MLP neurons of a small language model. Each row is named by its layer, matrix (up: input weights) and neuron, and shows model dimensions 464-559. Each number is 128 + 24 x the weight over its row's rms, rounded and kept within 0 to 255. Numbers have three digits each.
After each neuron's rows, "fires on" lists the tokens most often at its 100 highest values on Wikipedia text that the model never trained on.

L4.up1605:141131109130102141075123112112110094108152110124127155143156094075184117166089106144138118161189177124115157104137140118116124123099120124062129132107096111124118135099143097159156101121101158121137116146092122147148090111079140149111153165132085091114113087103130124140140169133077119102
fires on: ",", "—", " is", " ("

L4.up1614:107096080135114125143118125157095105144112098124159144140111122133148073109129127121146138131102156079045163171161155121115136135121122121118117120123159117130132154116134109104119178143079110098095087165161100112117114158157125142122111113113135137105124140099163087111154141165166110162
fires on: "-", " and", " (", " ", " \"", " or"

L3.up554:194130094145127143090133174133058105112153153100136126118132120109107132168097146087114122101135136113129099151098114142123127115107128136123105115132092124135102163123103114154111142136119119104135120118137119121119128127119118159153156150126052135124139084128122137136121076115154163084
fires on: ":", " |\n\n", " (", "\n\n", " statistics", " "

L4.up289:115109131140166112104110130109179124137102163108111109158125127135177137124124140125113096135148091146146148163152117117165139091125125176127096113130132117112163120148086130111164142149116082137123157144124116128100097127117159142109105140158128124134156147110136149157165116106133147116
fires on: "H", " H", "h", " Her", " her", "-H"

L3.up1743:118130172164087097100095155114134148106141136107092141105144161143133103120114108134108134156147120131132152116129143130142107126099113129124121122075132170142172120139157155152124160127180146154101136139122156135192135142101158155131146157175108115163133183126141107140149154128108136115
fires on: " |"

L4.up1126:137125147145141097113105138144144164100125112146122141135120104156136141160078112174148108158101128131132118107090105135103120144125098117135081165123125116145163129113169125161137138168146115137147167123137143119122140157153146116107142097081033131116123106084152117093148136098111115118
fires on: " of", " from", " |", " for", " died", " on"

L4.up1574:130122124132148114115083146127112133133117132133108190084136137097148143132167137112169142132143144152136157082086124113123148110120112129102107107116103057101123114111136130122125127119123143115135062161141147132118151108116077159167183144153120119113079118129112141144141197111141102123
fires on: ",", " to", "—", " have", ")"

L4.up1788:129137121109134148100167120164085104141108154088147113130158138133144102120132114115132110085141172132126146172100093142136127152127097098098098092108174111124124117138158168171162139134174157114118129136089107145113127143142124095161112172084124147140154142152177077186140102130140136107
fires on: " |", ",", "=", ".", " named", "-"

L3.up925:162148142147148113074098142124120128136125192154112174118148095117100120133123139090158170118146123159112171087100169130138141160125126128144069129145088114107116141130177137146084158111120110116110140114121116141096133104125084170182146108128113135138114088095116141150143116089111140139
fires on: ")", ",", " "

L4.up1967:127141136128129112091142127099151100113184143114130156151147091162149106144127158111116126107127078078122140128145118110125155109150131113113138130190139141167101089113127106129129141118138136108148153170179138141067100131118124109146105105126149163062154132133174125126145142197140073108
fires on: "2", "1", "w", "3", "4"

L4.up1924:160102160112128124141160108164133130135123104123128146108147136113145098090158112101108083116148144147134151101096153160125169172131143156124075138131144110104129130099159139143127145114162133157168137157139117135113136149130155107088136137068089122150138121136116142155098134063142161100
fires on: " |", "=", " called", " the", " by", " as"

L4.up1045:137149106145134114143119135082147120107113149114111092134122143152117141119105101111111158136081101164136108118167139144139096171138112155130167105115115124187125077108163107096145080131090151122126157149108088145093051137173112126110103109117096096162100123118129148134133138131100136128
fires on: " in", " |", " of", " on", ":", " about"

L3.up1445:166140135116119063117151157135143151111101124098122118104158123059127105200165113106138111112122120138150139112114133131140095114149122143125190114112164139131147123179134162121138096160137139125117149108137145121136141141127145136113094122105144128115147146185108117144144162121102141140
fires on: " |", "-", " ", "1", " -", "2"

L4.up1995:167065117089113085168154103162123158104155144115125171195174165099115136136140150124120113160151116133161162107130117101152170135132109108131093136139137123104171119142146148160158165144132160115164091109153123128139135163153140116138122181092074147141130110136126122134118150098135130176
fires on: " of", " in", " club", "==\n"

L4.up267:147189132118132164119114156139118109093125128141123107084122145164122117122126150155174128123104134129133142127117157160089072127188121125153172130146120108168135100109122114164133122148141174105146098090119118086122115089162139125130095151134129124103120124108115119092123134104136121090
fires on: " |", " ", " not", ":", "|", "″N"

L4.up817:160135128147155123084113089107116144144139149179140138125118116149130073094135133116111150131100109135128125128103163077108088127114089135164081101139110111171148138147157132142134106111115104137097103091147164126148097152148144151106167115156135156095130092054176139158129103160153108115
fires on: " |", ".", " ", " (", "\"", ","

L3.up1255:162075176126171148118110114169158094105137103130145130141138146145126158139072104114089112115138095109094119136146107122153163126097120136144109136135115108138122099173156141121097132147143115108106114150162050095166118170143128151138172109106180170131119135117139130096096128133130138113
fires on: ":", ".", " of", " Title", ").", "4"

L4.up1604:091077106088113157101120121136141123162155087133133111100142105142082113152146156121159127146167092109084112138115129095126142115154157164144104105086151108123114141075141129114124115155114103144109116136142138140110137141129143116137152141150130155140158170092144109089139142091139131141
fires on: ",", " and", " (", " ", "1"

L4.up1089:123164104095149121104077088090179134154103121136130127137118099114128148127063103127152121154161116102122144123112128139151117131122084124105109133115144132091162118093102109143140156135130132131133138120097143105122123143147113118117144112108115124137126142133117131166127099104132113127
fires on: " |", "\n", ",", " |\n", " (", " and"

L3.up1181:149104156140086138119060149155132135119105133127098135090137104061135110123203099148118134111103099113142138125124135104125150100143168131124106147096129133136156135083135118131118123184103152131119137104128132152123148098148123120120144121101126115138118108153118140094114147124107119142
fires on: "-", " |", " ", "–", " |\n", "1"

L3.up906:133093189120145115114157123189127164096154161158129090089141150132149087119155139088109110135179168137107129155110097106128150123102127107137138113118125145158093134141118125140120096160129178144152135145136088110098133135147127150148169122131142128113135151121139140089150120119171088150
fires on: ".", " that", " before", "-", " by"

L4.up606:135163087112124148146119136121129085104145108178070119135139090159157136123094134107177133119116118150130106165122139121126112186166136132113113109150148139132113130159113073134078108124134136144101162075162109127099097149144141102137166103150110103134139130117143102138087102085125118118
fires on: ",", ";", " ", " |\n"

L3.up155:154111118125141163148134127115123119127182117135131117163205152109091113073149127123131135088101154155118169125123168140144106139141152122135119129167135116157121110150164097107090143128128140125132147146128157119141120150136113085101168143106136118129108134088104121116153106137151119145
fires on: "-A", " the", " of", " former", ",", " who"

L4.up347:100119133099162127177122124112123132161136102124140105132163167121117116100094117085114164096117088157107142118120130166098162124133115101115145126149111109117138150121098095139112148131131121151131106170123123102112124157105116109096100114102110162074102147170114119102158111129127151158
fires on: " ", "0", " but", " and"

L4.up325:125133117141098117109072132110146137135098154118135125151133134174124101130116090119155126123103115135140084157143076139112139141084110079131127124110162107164136101127137137121107095126085157113091106168152107145124151134141099154146152137145117116129138111132137156169054151144122127088
fires on: " \"", ").", " (", " in", ".", ".,"

L3.up1825:134155081093131113129108130084101111105128138100156137097141141140154128130121136161113137103076122144117082132098119119143134173119145120136127148066159111136135140198167141133132124148102111113126082122144134164130149108111125144116125074126119182094116140065076147100114114142148096143
fires on: " |", " to", " problem", "–"

L3.up1909:129115154120120083113112150132151141136089099099125133121126112207162126130158155102144136115142129108144118107130099150136163137112151146114129139136091098094134142131126107125111126107126129098162151118125109112109088147140131197125073079146108134102088117128143113152140114142166140097
fires on: " ", " |", ";", "."

L3.up2117:140119098148125124116105123154144114126133114071161110135114103062086101134169128085142128121127109155137082142135105131153109117157139120167112102104092099128124122120162119082095147115132136141140143089139152119137159150173108098139135109140160115115157150145135111096106130097098105111
fires on: " ", "born", ").", "–", " (", ")"

L4.up1257:108114112111104145162144140137130150150124098162118109169103122146121133132073171166138159113114106141155087139091140125118105121132091118159129139137166130121128111140089083137145117181144110143160140151122142126125084117136153123101112114142123111164133151082116139113135103100117141115
fires on: " |", " |\n", "|", " ", "0", "–"

L4.up1897:141111099135121142125087139102110118096135117098136161113134088115152167113120163113148137102158119137115123104112096133103180080083164129065096117134108109126142105106131130150134088119112154135132112151102104146124157154113117124173148136107131091168106088081091126149135143130116116101
fires on: ",", "c", ")", "—"

L3.up587:176109145102123106126130140129138140092120165127136182139137141101121128164152116130155119113149119171135136081122114068147115085175142133129145127127129125104132145155170125156156123107160124099142128115189123161156147180133146161172140165133119150152141143088143112117097098111150119122
fires on: " by", " –", ":", " written", " of"

L4.up522:132153129174078101157177097119180147091099144091143085127101099117110101139137169124140130127142171079109109125131092074118105162113111140110128136122109182126120103153125164115139110153098146134173119113132104110148140083135137124149089145146093119102155120175148146129099135082136103137
fires on: " |", " ", "–", " Bronze", " office", " by"

L4.up796:121180072112103142132109067067194117132118117095136140110134144172131142111123124112103114141105105150165119144142147105093133159114135106140121154169133125121106138126148098099137125126134149095160118111139078128121118111101111145135122138104102142121107123114113128139129099123164104092
fires on: " ", "–", " |", "3", "4", "2"

L3.up247:127154114081117094061114171113098124164168116125138140136142082099093144095101110130129114117156103114130154146159142102111137133139145142126096122120120110132118140104210154125052104116110100141176124141113105126100169145133125167170142145123138126160118106120132098137114112105113122138
fires on: ",", "0", ")", " (", "),"

L3.up1147:102111103141196115144095129149105152117137165130127128111150137075155147108109131087145090120162163134138162141120108090190150105112143085151134170135148131096143126185153161148121131134108147104109089144147099129109090160155126130132130144197095101090125168132108140098090129134134132128
fires on: ",", " in", "\n\n", " this", " of"

L3.up1960:064136132161104141126082123109138111148154127072153129130102104126140069158137138105146094110140114161163141115109148163154108144135111114133144126130165128123134138127141140143102095131119118158143155101129110097124137142137133162136125139149104128113145111133126125144093117141182127157
fires on: ",", " ", "2", "1"

L3.up418:098147122102126116131163131133122115114138161155165109119140068130125111120135076121077116140140079119126137098127129137160098116147126107124161123148131135119127129113167084167150157134168138083169156148121125128114099135139116089168127142140135126106121148123087161116110128151134098102
fires on: ":", " |", "5", "3", " ", "2"

L4.up1630:106134099109114134121074115066157120098163126115118110112113122115095121111133147095106081127109098138135115138087104116122149114140175093108123156117142153101121153153150089108161128102162087117139114115168139111083127124108074130100125166112101117076121120114145133116154126134153124087
fires on: " and", ",", "ly", " or", "ally"

L3.up253:138109129115113138132113143105170113123104160100106126164075126090152125150118135124113163121162136143160080131165110107152134155110089118127113149138119142090113129123132120098118108122130152120134165103083088088142122138152112135104141142135112100145181097110171144171102099133151102141
fires on: " |", "\n", " ", "2", " of"

L3.up2219:115086146119123122173170107121133114158160169108104120118135133138138120105106106124144136102118119167142130128175132146123130109100109123132123116126173147140137131143137191173132129134061104197097139138140142145145177104113131115115163173160157138158172144147113111110118114099122144105
fires on: " |", " the", " ", ".", ";"

L3.up166:113147111114111107094140121120094112114109096107141116146149113183168167100104142144129116162104124137070107148107140119133128117118133102102105129105130107097171123137119133142097110146148138142141089145160140140125084131143121118137123124164108128137115122087118154148123115118102097082
fires on: ".", " (", " &", " and", " College"

L4.up880:110121082141122106142119107090145151129147138114118068127108103124113147104121126109142086110138081093114153126112145116112110159137104096127121102174143129117122142102138093110169112145115156145109131168144165160119103153132101162108151103147120169165070114126155134109101112138116106147
fires on: " and", " or"

L4.up1475:098116086075126146118117075136131106196155093140120159069120143087129155147104120090105080147120148123181110144095109118149141199118112117094144186113131126088174105093064109143125100106117136172100144138144085158162108130133091105146158122110173119067183144114133117122095131148117128108
fires on: "9", "3", "1", "i", "an", "in"

L4.up1669:084121119133075184139124090127111075142124127145173166166123158099167106105141163163101158176086127110137132083145165145119125088147113133107107126145173103159134144107134129100114136141152151096125156152142168161114113140143136130094131128139137126144150097130123116139142113125166125158
fires on: " in", " of", ",", " North", " ("

L4.up1721:115124141106135131159131124112115096149154161125129112158117130098104116115114148177124117099114160132089138094142147136133083107186117161115132137138147116098095109131129073131101116119149126082137146151155147111152150123160116106147152130122144104122171155137120112106125067133142116159
fires on: "1", "2", " "

L4.up558:146128122112122172114121117075114121178109144123153105120130139104120094157089147091156157085124149106104142131095116130088141150118118136143164123087132107171146115093168088120122120177060128138138143151162096142164118097127107124132110167138133163121153128120110086137109111101122108147
fires on: "9", "0", "8", "1"

L4.up153:125153102123105113130099136116173127167142106134184116115112096119143147147098151112138118121093127090097111135079123146128124138115159163139119178157160151106117148092121110070128115108125115126150101091167117081103109110109076130119103151134088116128167134111109119129145137097131122107
fires on: " and", ",", " most", "\"", " \""

L3.up1637:095113138096133150150140157147158143129148043146147101135120148095088151185129151124136109161160124102113101127099142178198121088084100134127118152119130124149156112136125142160121160123090152179150116110164113158136159076092099145126107116122096138120157080165085084113141162096107124133
fires on: " |", " (", "born", ";", "\n", "°N"

L4.up470:118115127166146109100109130167137118147081137151138115112127154099052153120145128128103109128127154148121132179126128142126141142090138119106095161110125093098156116108112150100078124120065157116097083098069164120086120120139103107098116085093163137097123116103127103109148124108127114117
fires on: " |\n", " ", "\n", ",", "\n\n"

L3.up2277:137111164138139153156113123121155144145125161100115103124168143156131120130141143154107119149130104148110138122165150095118088086134115136105136129109178115163128166117123129144094139118118113144124150170131158153136119113103089093125173148170152158162172084116109116137127154102130104129
fires on: " in", " (", " into", " from", " and", " that"

L4.up386:127122115130122164169126128152071155122138131137156102089110138138160107102144129140080112153150116103099171126119105103158123136161145161121152120078155158151075146136120126133147165116106100115116153148076101122123126179113138137134130111168093150105113085068156120120137109134083135132
fires on: " and", ",", " of", " or", "ing"

L3.up1762:155149135115136129115088159135081092110120132129128101118108127118111128175108147104183091148126084118121100163141167152135100115145148124126155134178091139098109197120154094130145120104127097114112147095153099096126120111138144160160102141151096135130116114098134150118096161093152124139
fires on: ",", " |", " and", " ", "),", " of"

L4.up197:139100126134145173078119126116134112120117147143117151115135125136107083149127162100149100111149121144094129127124151105108128147153092115124044154136111068156169130182142137137149121113099152160158128139145084147115109132139142137127127101156095186126138150095117127123129143134090132111
fires on: " ", " |", "\n", ")\n", " up"

L3.up2227:127103077089079097139110146110104143138183118150140111142114175154139113082113109149135140137125116102134116118109137176131090155146107102155107133104118070145131143140096101135109126143167125137135095120113156150149148154129116074132095145102132095167064161157089147136119151151132136108
fires on: " |", "–", " W", " @", "st", " w"

L3.up1190:165124119117148175138137127127167099178134133134134126156135118114083105110149133121104155150140111138131118129157127100092116126114129167125148110156127116102169141086130104091099096120145114136120067101116166117125052114132138143146150113159089148154178127132163134083151081140106109142
fires on: ":"

L3.up387:103122113145109127179142147120136085128124137160140109125126148108126153111112170147105109134150154117089096147156079096127090126141110103162136115171155152116104112156064098109132106123142145143154129128122148156132124092154128093127162151161096103137115128131108112142111117131147121116
fires on: "or", "2", " family", " Family", "er"

L4.up1502:116141115117118121114098103148123121156127130107121132138122124109145123106114120136121125145092150105147121145150119103099091140126144130127151069079126112121142149144113118090118135130112136096117135081092141074095086137132133096133130108161108132122144124106164151110148144113176073116
fires on: " but", " as", " because", ":", " and", " for"

L4.up811:138128092137125129128129133151111166086114132108134168086137121130129154101125118149166152151133098112132174117130141067144111115118133106126109128184119090152175091075137112123136093167138140144098119154128145128134141132134108145160138153108081138146092135102140124119111131082094142123
fires on: " and", " in", " from"

L3.up354:101098165139143115099105127129131125142173153088158146132108135114101152099120123186151136125140121128136137130149099117143174127073158145080120158129163117120131051144132120106115124154107095096109176121139114079095121158106150175112144144113150107108131066107164113152119133124169119144
fires on: ":", " the", ".", "-", "%"

L4.up1211:159151148146115152125152162168155109113150128102117144098131122123105081136097091116163117121172132183136109082137125146124127132132101161134140130165101080145111137133116092133126117141124147129148094125127125159129190132056094136136119141086101147136108107121123099157099148118127140079
fires on: " |", "|", ":"

L4.up1905:111120110130144146152112106113160136147104131164106094106152148141129124122131097118107103113112143165128130154184144133173137142156152145170113086114158097101132124106148116155119121151125144101131132168129127130144137165088159109122168176111139106147164134112103099129116097119145107119
fires on: ","

L3.up1000:132110123117126105108105132139093104109058152115146143086123119124106096156083135103132113127130145127104123115126118135111174079094112122108159112093114147142142177142174143106180121126095114069134142143134111147132166126114121181162102123158133114105138176149098100140122136110177088117
fires on: "0", "9", " ["

L4.up584:126170059186153103138118085119120150109148128102126129132126148100138106157159124086127102148148124114137138124134159145118124091131137153158120143133122166137122111107127181144156127130107148138107106128127066131127093151190153162140107161112091106101125125137132140102142169098145123131
fires on: " the", " of", ",", " \"", "==\n\n", " by"

L4.up1320:170116180104150135136156139143131121136120095105136129102124124110104119150100089140119132117117157119146190096135131162134174145131152120131115130118147149119150134122115145147127134128086120185101138091085106146154134134093080173133133119115133126111130189097154124098112121111156119138
fires on: "1", "3", "2", " later"

L4.up1791:145110143100106137102137142122133117115147171147148112114136119115128105158151144119131104121148153140110177138138215160129135131123129102146109124134140125082140134086140134128116128116193128108168072119150134100091117099122119128123124134120100109128145133117100131161135168089109128106
fires on: " ", "on", "z", "id"

L4.up492:095090150151146137140115147125131118159084095179131098138137128099093152144165113084120115130154156140137117147141127119095110159171174135151105094119115127124111137119153117128159078170112133121161132147113126157171179142176128135087116167155155128124179145099167154122114118111140150107
fires on: " |", ",", " "

L4.up502:142108151099143127110153112115146123143146127080137134147195154089147164126129144146135109105140137158132135102102100149132127143123140133104152121139146120121159083143137141136138123114147098173066138136131104127139140138120127111099146127106107101147137142166173147075127143133121106126
fires on: "2", " the", "0", "1", "9", "6"

L4.up641:134161097162125122180150167120104144106124134125158075131115104127174131113140128117119114171127130082116115147089124149149083135084154123154125148129165116137130137126114150128154116102122144110152100125116146110126076125081124105102138157165097127136151154104148131135130096121118091127
fires on: " and", " or", "ian", ","

L3.up1123:146146155166117158134131128160106143101099137087098150117087139134093078092124122127112114099133083132083102121112123156117085099098113115133114143160106134148154117108138129147128127127166178124134100111111103143133146121102159178151127143147107156136111146135131114181170122080110143110
fires on: " |", " (", " a"

L4.up474:141137131106133112112149078097135148171131144099127161145142114110137130095161133132124142113147110130131170116103140155101126153147129127107176135148166137151152136118153139162144111120105134150112088159113148111107117143087119110110092116147134072136169097102081102133145114101127096147
fires on: " since", " However", " but", ".", "-bu", "d"

L4.up477:153140069184171111194098141162137130115109144129119160101101143136114116162095123140104127160103115125126150083148110149113130078130136147110119143152107120113150132095149116129105152105142124157118079148112120140131136111192120141106123099102126112124108154114128150130125155091116139155
fires on: " |\n", " in", " by", "The", " ==\n"

L3.up494:181153099149170113168123083131140172154118168133123104121090158146171094134101113072135144133132164127085105158138100101134152140130163135072112154116121131092094098119135130111107136143095119101122102097103112133095123154132146101132078140082118088064170122090134120105121129101131127140
fires on: "\n\n", "=", ",", ")\n\n", " name"

L3.up1941:107150109115122150096147108121135119158068109125138116139126131130076164119120139152158104138136102127177129132114066160116134176139115106111139114085140112088181169151116127126113095148116135119177127126157091143154151082119149111133118108120122154138155102135151136150125139138126137186
fires on: " of", " at", "\n\n"

L3.up479:156124088112117113155109145135137123093125121133122096120146169128114169177140142129087064136125125144153078134137126141176096104128108114114151149121127098152116119153141127132155094156116117118134142121071099098120112130129131151086125142111090167115108112104136111117207188096120172112
fires on: " |", ":", " of"

L3.up923:105138152109127093089155128123149075169097149177116099142131137149166130140123197128148146083130066143153122086174155150124153117186166100114112143134143147123171144137116113134127120093140115115105129101125075110103152118112156108133129150163130180122113108152166149140119133125115202138
fires on: "\n\n", "-", " by", " |", "===\n\n"

L4.up1120:124105119142115166140140119100125126137128163120117080147157151094126124102133118113127117130133104127128139156107125088119119117130109159121146144124121104105145156115117118099198113128144090140119148145094125148120130148109156180149132147144142090144128135100109150133147154136118133107
fires on: " She", " she", " Women", " her", " Her", " ship"

L3.up481:126131145171132126143146106129129108117128097105138127148130155132126158114077114158120160082142161105078150107102094144134138103117117150134148117159146187113146170139120159178086132105160095124111119127114122127109125174126120135139126133123135150174095134138158114150122063152154149125
fires on: " had", " was", " of", " having", ".", " been"

L4.up1411:150101147118106135111174161113148130133173135117084166147144147122128103104103113129112121102155118157143143084089103164073156098104115120114116125125140125144168130115121201119164162126147100138138121154127110148098157127153130124104151169099100119146141116200129108135180157077130111102
fires on: " |", " by", "|", " with"

L4.up545:147124138102128106174115155120098093108107123100106109108136109115150112114148168150104109186134106096137116115131129097126116134148139148098136114144124091126134101092166099118183131156194116189111166163124134136137110097102108122140149134150095159146167117103122164168158121117145139120
fires on: ",", " of", " in", " by", "5", " and"

L3.up907:130119129134147151154173111170132107177116145173152099134142114163110144118109104131133123118092135116117123109079099133123129100120124144140095140134143119167115148107102128112142129131095136132141163169113139094100120112115143132129106119138097129087164146134075123095161122130133135112
fires on: " ", "1", "2", "0", " Second"

L4.up984:130095128131109126076163106158106116139105153151107105142142130121154154116125147135147148113128128124099126113126080082124158098116168101122105156146120134148078151118109121099116107123151128123143130155124097137115125114163126151115127124129165130134114126145153099102131129128152140109
fires on: " ", " that", " this", " d", " year", "-"

L3.up878:139117152133097116172122087136132120081132167147121130143092108115125142116109110126079130151129146144134174165120125157138132133150101117118160129134120097093112098162128140140089155111110121106133127090152098146106136129116182146109100171071092137119073099124115174150113185127111133121
fires on: "–", " ", " |", " ("

L3.up1112:128158119127132142158164126116118127112132121108136116117105188113109154132115115134175123103119167102144109122100104150136139145125152098129131130114130128138122097147128142130104094159131166123125124182129139141098182090130100104167117165109163109145118084139146104157133088084157146152
fires on: " |", "0", " against", " ", "9"

L3.up397:160116080120150162119117174126140143120085113085120168125139116129113102123153115114125090094154164117139113132134119122150167097134090095108126125104126104121133154138096094155065147128097120103139142149121120108133122134161120165120108098153117107101131108155156135112079121090103123151
fires on: " ", " |", "1", ")", ";"

L3.up369:093134123134116136112112076122128098166124131124127093146100143112113129137086122113113131175145069109138157133155145150110110120113135127104135112113108114115130132192146131154081083129124126149138124110137142125139134116116151121094145119151106134116174127135139143101121119110116230164
fires on: "\n\n", ")\n\n", " |", " ;", " of", "it"

L3.up761:105129124123100118144122130119131126145137139091109148170123162124138120094123154165129098135124136123084124130122167146159146156140175089137133090113126130114121129099130142149116127129132134133181092170103096101128117111115096093130113112149192110116128188171175136138135120102157113142
fires on: "0", "2", "9", " the", " "

L3.up2170:135134110096106142143110083132163103119116118107154102126177115128153146084115134150111099128118123133118133130103136111132144135112096126160114142127174069155163110083171115141121093128140088131122116139124140127103109120119076114122112137147098132107163129134091160148169137112153151120
fires on: "."

L3.up785:133131123172131148154120090105108151160133169167116152171160143094138110140153095159123129111142123131127137131122089145108162157103132121104100147068103157131140138089165086136171100152094102113126108123125140141096103106120086132093163117100096131110072118189139120133156094147127099150
fires on: " ", "9", "1", " of", "0", "2"

L3.up943:111101156110101126130123142132163163155151110113120096101141124153153162152124168141091141104114101141098125142131083175103156082169139127114149151157105108102136119174141152136166151176127107097152130150131133079160138098142092171103075096104131124113109108159117120137082120129146105127
fires on: " ", " |", ";", "1", "0"

L3.up1654:091136151118088094167092125106137116114122155158082154108112115171133106098084111102140113115126140140124188147135129127110134114113101103176174114113153135135124141073118143168075131166150129129140085133100101111136163124138114142137117130169133121149139101120160081167144140120119156102
fires on: " |", ",", " (", ")", ";", "."

L4.up1966:171112128126110106161139164138158110133153096113097127109108106149103147163170127120084143119139115094096182170103152159159154137140116135127110098102146168134109161120108092109117150099092125113123117136141110116147103104105114151135159149082099131142117118135108150108111130122084142132
fires on: " |", " (", "|", " Act", "il"

L4.up1719:155101143144134154125144115128155122144131175133138177161162155098098117129123158145142092122138133105136132072080127137097095122125163142114111145119108144146119175133118167121141107104121144113116105091119135151126165121089107133136075129190094122134098122116166094114113131157161089111
fires on: " but", " |", " ", ",", " –", ":"

L4.up1848:094126106147165165127137109149096058139118146145155122140153149093135120117100108095094126122152156130110135147090107120079167118160121092139136126158096146091140158167170090146127132134122119141168146092107143112132128115141120132085110138116092165115160125147143091125111069131103135099
fires on: " ", " |", " of", "0", ";", " Website"

L4.up535:126171084126127113150100153121145112145166116093117109135175151141160128146154126122118099196112163140125107146126104166127114109085132114121126162118135188079144127092153147131116096123107104113136167139114087107110146162158140130101192137148103111106137130158148162093116150087082116097
fires on: " the", " |", "0", "al"

L3.up54:130106113143110133089091109114111113136156138117129115116123133130137159127102122124134110079126127145131159141135123068128101142127162122153176130070086104112144113140149091114129126152088141120122112144101109134151123148154100154133118144158123134149110100130143136190149132165116132114
fires on: " |", ",", "\n", ")\n"

L4.up1618:074124098150152083122137132120120120131127114127124161103119158135146141104156155072147147139158135081168170117115085109131114130137085116124136155106114145139129148116164129127061115130157134129150101095135101103082189140152132140144127105145132112125127147167167098091136112161133148150
fires on: " |", ";", "\n\n", " together", " this"

L3.up548:120117129133100112098106167127114092107092108124097146149136104162132092115139121140108104140115106131114140142096145133135154134124132098167140082115149120170077171109088113171102133098161157129104146138097149183093141107127123120095145087135138143129129117140176161116142111130118128104
fires on: "O", "0", "2", "1", "/", "9"